MLP neurons of a small language model. Each row is named by its layer, matrix (gate and up: input weights; down: output weights) and neuron, and shows model dimensions 240-335. Each number is 500 + 25 x the weight over its row's rms, rounded and kept within 0 to 999. Numbers have three digits each. A neuron's up and down rows have the sign that makes its largest values positive.
A block is one neuron, or neurons of one layer that tend to fire together. After each block is what it responds to, as a language model described it from the Wikipedia text at the highest values.

L8.gate373:496528474510453473507509543462535510527497476500502505495493511459554523508458513525446506478498539536493511509537481463508496502479546491521444537467513484489538534505525504507488496526488509529524504495493495484472530477488523490522532480501504498518485510480477493493517491502493471471
L8.up373:477493434549515488521483543478493556536513515509489514486522514499528521485511494512476512516503519514499525519519495476480515529485533542517485523478512476508507525495509485504463521481482504530530448501553473514449557512493491482494582506490525510480518513470499472517531469523487520491
L8.down373:535476460483542520489518501521530462560503493506492505478480507546507467491509463506480459509470476492517541531517508489498497510459491510493489518522503528538487541526480475502507514536469501543501521491483531506480533537536522497508525530487464468480495472484452503540515511524524480524
L8.gate400:482531477521475476480515552486565497494528499503500506458508491491522498500563506506545503506499511530495501472500479484527489502517496451503500515517462448491487509508490447544534448502528502481513497497478515514479455516534495509466483450475483494531500514486520483434506489521495476497
L8.up400:485486482442516523523491491473454507484526541514520519443476459518504460517508499501491533471525499511518521449554514509509474527474452480493507537477542511488512502494468446492503466499530456542511453459505535548523520505527475441497533490537509498517479450499496489496451477491525546502
L8.down400:499497521522466495465511507477475497484513491468478552473511510526506443517555490493486437461485490497512480502508513538486500509508539483471486530486538490552503503539473544524534473531504523431498536536473489444499552445459520512503484507520469527546491484493484514543456485470522486476
L8.gate458:511489490476516512460461528479536498482480526511475522521485501484522476536540509515507470494483519498496499515469471530457497469505568541500503527488479484473472520513504493517497454497466490462507495472478521442540526514509523493522483479501503515519481476505508523474517505493523492484
L8.up458:459495492523522492477476518520488544534496504518486477476561519474545496505496520468501498531513487482494488523513495506526506468447516545495519500489472523520554481531495518489520475510529500465475506461443503504471536529496454502494508527541572513532513469521533534489495529505539485532
L8.down458:457502509477468510531512456519492494498493507562493504515519514516551500462500506536477454526520478475503501500510488487490475514520533478539512496534515462483476525527497479519484518508477516507560528549481486529561499449485486473517516464497491501513511501483499523527523493535442472453
L8.gate864:474504518521501522517474492515484505500496514516471506487493485480530497527484540562462509519510454514538534523484539532500492502462560528504511549505434537459515474459504535518507444499490516509510456495477459519574521504506475505470506492520500521480514479516519495480457506532507516480
L8.up864:461502528499509544468524510505518477485495486553524503515509526469525448500510501503558511493487523539501470443488519492482480489516512536478503459508521426524486491476501516503531471472506523519515505478499476526530519474494493539516486501502471516479474498490524527515521487450527475493
L8.down864:522499490510518519506496513532490505465485523510487541518496481507448504475486531481515493468518512465496523507501513527468519506489551533475487492534523474525530503507531505509485499463510532481513493493522519493473488489514558529525529507478482454453463514526477474532487486496529514477
Responds to: Critic's outlet preposition. "of" or "from" after a reviewer's name, just before the publication: "Erik Adams of The A.V. Club", "Joe Tangari from Pitchfork"; weaker on table pipes, "in"/"at" and infobox colons before named entities.

L2.gate172:459473518540486532517517474504488533513468467466518486512487510515495498498484555484473516520499518535488531487506541496527527449519493516462521492466498546516531509500517457532494536479507510495491513493495477511493502499511510477471491563506483501480526472513489501513518489498473513479
L2.up172:505455512493452504473509515491517506503505501469472508479448500514512481470492497477450529517478499536520524467484466521523481441531505477506471471506475517498513489485469455513498540527517502505488489486510490573490513499506518489472492555526507516497473488468481512519513513491504477494
L2.down172:498564500538492524492457498531475500520525493475543501499532511511490514487463528462509480494527530514479526489487458550509499494483488526455517503461481568486482487482514457489499520524518508525546503499496511492514520501498508457498502517531508531448487470502513515526467511503510465473
Responds to: Written communication nouns. Nouns and verbs for written or spoken messages, often after a or an author verb: letters, text, speech, report, news, written; weaker on year digits and colons.

L2.gate549:466540499479553449478455475498482515477498447484484507496512491492471487495488494519472527471554490483454558494545459473512499506516486473519471532463481458493522506528491509502524492593497494484488505477531450533475457534478462478503516489459507497465514493478475475483509511508519466522
L2.up549:524555509521491475502481490517501513493482482464481490548486494473521466514529512562437501442514515494480495485554482505489467516495503487485486478468459493499520529488484516521518477507467483544490486429485499547479507503514498499488549507466484550481536505495455487478538498497488491464
L2.down549:508458499482472485496482521512482517501479529511482487463430515551474495490484486484473467535471555495508494540464511511539519506494537512483465515541532544483502511530483505499494513527526528491516521468543492540538471517470511500483547478501492509522498494445514518492450470455490503482
Responds to: Year final digits. Last digit of four-digit years in dates and decades, as in 2020, the 1970s, 1994; more weakly, words like only, final.

L3.gate330:531533512459543516478538510531489496526521504480505466484461505507525494483499482523492446531506491475517502507494475520483474479516488474530492529503524514461548494495479507468515487497496537497527502452502498497503523497564514489453498446487509500494491477500496466512479514491457481511
L3.up330:548513527481529538493495514502502482551512477465480509498472537510491481534510488503517441550497447518520493521454498559485449499523472485511488521504497509535498489502495520498479494500474537486518500524478479501481485492540451462473481438478496464519449525497489506502474509500456482492
L3.down330:506512480518454514463499488502512477518523502490474490470489520467494414500495527501519513513472528526543464486519525547512485493499488494539475488506487496505516537465470489515520524486484520482496503512492489496502477495489460498518468485490535485466495524483457544501472501480495470444
L3.gate364:498530503539518486483520463508519549487508476483479492488485505483472480489504499459530483492538511544526476521504471482481475489474515474508536523492464483495506510503542518486562535490540522510507527499498531514473483480487526515499499542518511483521514542521457534483446507487528491500
L3.up364:487498437535505503475522519497456478523487483516506470496480533527489511455510461491521533507486470527481521509526493516528510522473540490511493503455468464481523544491501499472508502522461508501493521509526507459492492479572488522522488472528477458509464495463499511498456543478497491514
L3.down364:508479489517513519503496497478448540488496501548494496483509484554547507460501477498494461500462493560491475515527526461547513493509515492559535544478521510519536473505477481489506518495468514467454539515449517502484482503484537506499462484534498448494530481502504463550506504483485476522
L3.gate913:489502462489522500544484454518529486493487506490521521490511468484491465500535465512485478458495478519516499526495483532508512525522492476510549468505500499541451504506502525529492494481481550466484511558515523511445498507528476485486549505486504497499522489491485504499463522475533493463
L3.up913:531487478465497472495485456521505497518506527487487498489530487464538478494552495517463443516482492504516518534490499528511500494538500481506565510514492492506483504548505497495519493475467555493497489529509524524466526459533499471481519486512506468503513506497491497510492486507516463456
L3.down913:527485474539489503525497521489475480511476478493501503476527463495501512488500540518467513490503510487499482486479496488494507527474489506509514505499489472538475515506513511555506482498489534497494510470507475500478512512502480501504516510531510489534468464501469489504455464509494519496
L3.gate1004:503510484535522497506462506514509545497526498508460520498513458509493441506472474495501502524519511533478526450473518486496536509528503518492494498516518519478501536531510515497527500474531538484479500507515490502522515460506493506543510477524506540478494517473481527477480527486534480530
L3.up1004:565487510512519506460500501511458499492479503502448479455507494467504516498476552491521505473516490514507479552497527495486505495540530552502498514461490527525458477521504495485457544529554513532525542497480528496512494480505495499499508550538527487504543529508503470502513505501502479485
L3.down1004:500520465523504500516528499494527485516506480470434490527485533513500514479466497455406473522490510513528526523416501542548523523527501489541494451490535552520512482510514487493482513518508505481512479456475502453476482504495528482539504508529521454507477490482527437491484490523500496493
Responds to: Preposition "at" before venues. Mostly the preposition "at" (sometimes "from") before an institution, event or place, as in educated at, arrived at, debuted at; also colons after infobox labels like Education: and Label:.

L8.gate41:528451497486523515524474474489499530480497454496499497517554480514522496497521494497487473491477483498519456497466471511507480541488475517520521530467504468512509536499514546466523487510521471505520513502491463523521474481505540506486515540507494481521511451498515507486497521497505473475
L8.up41:471509522454490496453468504518458566453532502445500484498536521494499494500504454497529494475492495482524495484510508508464472508528482530527499503461486477510469486506458480545504444501540505516476532483508516503525464497498480492530457491475519496472465508441501497444465494494495481509
L8.down41:530484504488502504488509473486500496487528491511556450481499521474489516519493518535503488516503537496491480498499517503533510528548527527521512518533429504454504473472477489515499498488505513464473472538460512476517505531470524468462495477501486517487490525489493494480507478501515495479
L8.gate79:488486489499515504506499465447512489495498458506506471530490509489455481539508480495500495465514471480481480513505495457501528507470505492482490499538528481523498520512510549500485507529515511508481539515501460501473531492471477564484521513496514514472495467470493483492540495529497490506
L8.up79:484509493521467510465479486523483478471498481491460495518483468494474492523489505566511484510500480540483453482510473488461494507487487516514516488525527497482464452453478533500481433520511482552509510519438469523474501512506508462498539495462490501504479500520499502515470491465503490532
L8.down79:488495440487480503463516474524502507476495477517530516549501503513506494448484516506481512492486529529554480521555511563485436491494476467493479537469485515495482504502490470481518512506495473463513506490515522527477477454513485480474517531475502501491466512457520493490508522538523534491
L8.gate659:482511485503482504512465481532482508509514533507464503494539491540505529516504508533521558463487487495482486508475501514500569550497460510472505491495502486531495460494519533504526489497505531508490511455512504529535474467533475490515499541511545535474512471441464521526525500497494511472
L8.up659:499581495503487483509483512440475503472513494511512457473514515488584495467477490484481484494516490471532508502532542500509504487513459469512502529544522495511496463487459529515498546506521498530488515512492469494533499467504508515549490483491529501518548518489483535507495545453482527483
L8.down659:498498439539524494513519456454536531439509513499516521516497478475505520529491527568485484483498500512576476491527469501501527468498487485479511508529460485496459493527480565512532573479482462515484481530500513520479441522522530532473521478508471534465485509460472521493521509487492476508
L8.gate668:489543515515493486470493497444507476488434513514547501464484508488505548459544479516520493487497488454483494541454491531511495497452498481524513514486481508503468528568470540482510460516492493490492519515457469535450492470487494517470521532526484527473485519476495467458521464478493543501
L8.up668:485508519531505545534500494426538492511520509457512536450537486462475529530526500507501500518492488478463471519481528502470501519495495490529488456530483511508504484519536486526520484557513518538472512495511517509504476507543494525508467518513477518529512497503492494517525521488492466495
L8.down668:468504477498507506527480518501485486502484500432502506516488452491553494504522474534511444489502507495496436533483554484488472538512480510529477528506508499491479481453509499488475513508522517466511515493489520499526530472513479441527509483487463507523531476526508480459528479498472495459
Responds to: Year final digits. Last digit of a four-digit year, especially the 0 in decades like 1890s and 2000s, plus name-ending pieces such as Dmitry.

L3.gate440:533488520519448478562502488482539475449496490497504534524482490499469485523513471553483492510534490465514474481501544459518516467538533504508514513527508492500520511536501495494544487493510502499477467480483491537518485477535496545507482470492485503527512493477523479493463503525537479457
L3.up440:554537535499480485468521504499475496503526504491456491537520504534493480489504494490512470463521507479508531518563493478509491456496521486506532463485506500486542503521427469490486483477486469491455477506535490529531469479514461500491529537507485521495486446469517557486467550527484485455
L3.down440:535491470518468521512541479500466547559510490468492479485521507519510459489515502483514478536458540508477492509471522503463503467539511480489555528505523544471507476487505514504501549501505464508522479503469503475536503487463444476500505576495497474482473525525515532538563483470533490510
L3.gate454:453514504519464556511479502504535469515514474449495475486517524502541492515475517492508528475504523507515519518514500516470518549465476527496508471504449502482515522502493511481486462473520503548516502507476478496483511489503503493474500477481500492527517486500460501535522503502528515489
L3.up454:474519482514539528474512486500539546456513499500533471454497510489495503568502519513507465493498470498494524518528499511460492517558478477493518498526511478496503519512500487486496503458533492523535498484519536508471480518517538519463476495483484513487513484459485545556516473546489536482
L3.down454:489517479538484559499511521543545517476501500482515518487502501507510469506509465460518487480493508495521519461524449512528534555522490514515523531541549544486526535504488530469481447464490509506552513485542480497484545472508519511458514470516453486478487492490480510515519537511498481446
L3.gate770:475481506480465501545498461517477510509542442519486462499502510501537491494471498486484516427517511494549546515498512477488481469507474510522485484481492453508511505518497524482524516454464506485526507502449496497497551486488460511542496464475510504484545480479522496537499550495506513514
L3.up770:520482500534483497540450462529478520525536511521539529497448492509445537483493494491519521453482484518519524509465479541480483489478495513493511492508505484496477519517543511496488533516486523499473513478521499487498452521496483501503499496484514490457492522522564486487498515492546539509
L3.down770:525534497512477505515488560461511515499481502499539526491480491489448564532530540515477495511453491525463495480442471513494543496531549549481511494493499430463457496528505515531546485529471500507494486440537521520539542569479539446517497528540527512479517511515531505470443541533463449516
L3.gate936:536489497481526533519494491524502509481540489520485497512518496491495450516492531472550523467551491493525512519497489518508487527473515477487526455508486484471518463551484552506494473491536522511486552510497503456518512542519500462527495517521469539528510488457466490520509509475485547499
L3.up936:492462513525542541487482461540489495480499483489492520499521537500494509549516505477583497487520523484508495491491512509488487518513521478476487521498503497519558507535482567488529508511503526510471516503474508452475527479523538504492522530482468548564510454488498487490502476492482552508
L3.down936:554461506482445509503477518534496483485504470506492515481496494477516515462491507486519496493573518496475523456462502466460505505518586489461505525482493541487467523538487513558515519480521520497545474517471517473492490536524529504485484541501504529476499446503501487519468495539519534486
Responds to: Dates and time references. Tokens that complete a time expression: the s of decades (1950s, 1980s), final year digits, month names within dates, and "then" meaning at that time.